From a checkpoint of a small transformer trained on Wikipedia.
Size: 6 heads of 128, MLP 3072 GELU.
Architecture: LayerNorm before each block, rotary positions, untied embeddings, attention and MLP in parallel.
MLP neurons of a small language model. Each row is named by its layer, matrix (down: output weights) and neuron, and shows model dimensions 544-671. Each number is 128 + 32 x the weight over its row's rms, rounded and kept within 0 to 255. Numbers have three digits each.
Before each neuron's rows, "raises" lists the tokens whose logits its output raises most directly, leaving later layers aside.

raises: "ts", "ted", "ta ", "ta", "te "
L4.down2163:174123123139071122129067117082156165109206229157133143102157161154116165102110143098162148133179119111109089089148177122110137168107147151117125181200107178111160114112092166044134149133109126157108203175106100068161170146201135148156140142116103132091108133145139149140163115145116110195156099108126138120119084094156147154156142036114138106149124172160161189133093120103183116163186

raises: "she", "you ", "seasons", "Year", "season"
L4.down1494:120123072070139191133084084123127136122096072083153107109141156155153155105148171141154155081144110123120089082142096142139173152102215155160120137117159093162120098145125128104100161167092119152141144093136115146108060175184109134148102134108129127155146159104110142091119152129118076176140070180106099109033113154117152073147122162150139081133077115164066133111125152143154086095152

raises: "also ", "many ", "some ", "why ", "others"
L4.down1313:180125080123095065111084156151137137117113082143146226117074100138127139155099132101154165159094138071097094083070167131119124101145107160179127168078073172100101055156154114145114100144114136100167132140097177178129138165109137179152102170125126100150164166144096154176129162055085145114111156086157131165125146095101152141062118132155123114150166111101131148126052176123113134182157

raises: "ile", "ile ", "illa", "ol", "ille"
L4.down562:117138129161067126128124128097129147167096124102178148109060090129104128179142124135099161097088137149096107128157148098087112130146123182136103087087075146124095077120140128133153124168142132103109182137096164126134134129133130084138142096130136094128135124179141147154183170115127112101084101144119103134141166068093097140160143130145120067119121195146168073149103135102100151142181

raises: "by ", "very ", "some ", "by", "its "
L4.down2607:151114127106165126127128075193141117126147178107135161135090158132123098128140113174084146154070134158103125098080119096121139152072138184108096114116158110154126101069160124106078137153158130199173111138116046109146092105218130147136094217103135102150146074166091141171136058100165147107094116098094127105156149234179105140074116126111117118187121091135120165158149085078181157089100

raises: "while ", "whilst ", "together ", "despite ", "according "
L4.down2762:133091086152146071136135091126116166096132188138134112120113159174083094095105156115158144142103083186096118066113086093106110117165082146129095109151126088132093145088135088222111153127115057183113116163136158126130166165159110140155103127140111129171146081121111209114165134117085137138069168153134132116114106105187112104089114095148137128167125152169123078128100084118076110152062

raises: "music ", "music", "movie", "movie ", "Music"
L4.down1587:092022148139157098102135152102124165108127126069140086110184108116057172199137133108112169090147091086185165088120156135169158115189128108118144165169124155135118105160209120134167139121123178097142091138080165096100081032192096160111116132132140134094094121111141097143109153151117132132148078199125142127166114085106121134082107108168132098167132132166129092145132133161141163176123

raises: "me ", "it", "our", "me", "except "
L4.down1376:101132112134109139106034089079156110101120114154121165122144097138109115103140108123069154104142152130157089132110088153122103088114121105115110162097161200106158129137101147115111142092142163179113144103100087111105168110131145134138143144140143115114200111128156135132126086171134148144096122110165121192134111074205118145125164121109165139147130156095135099145124138113082125122137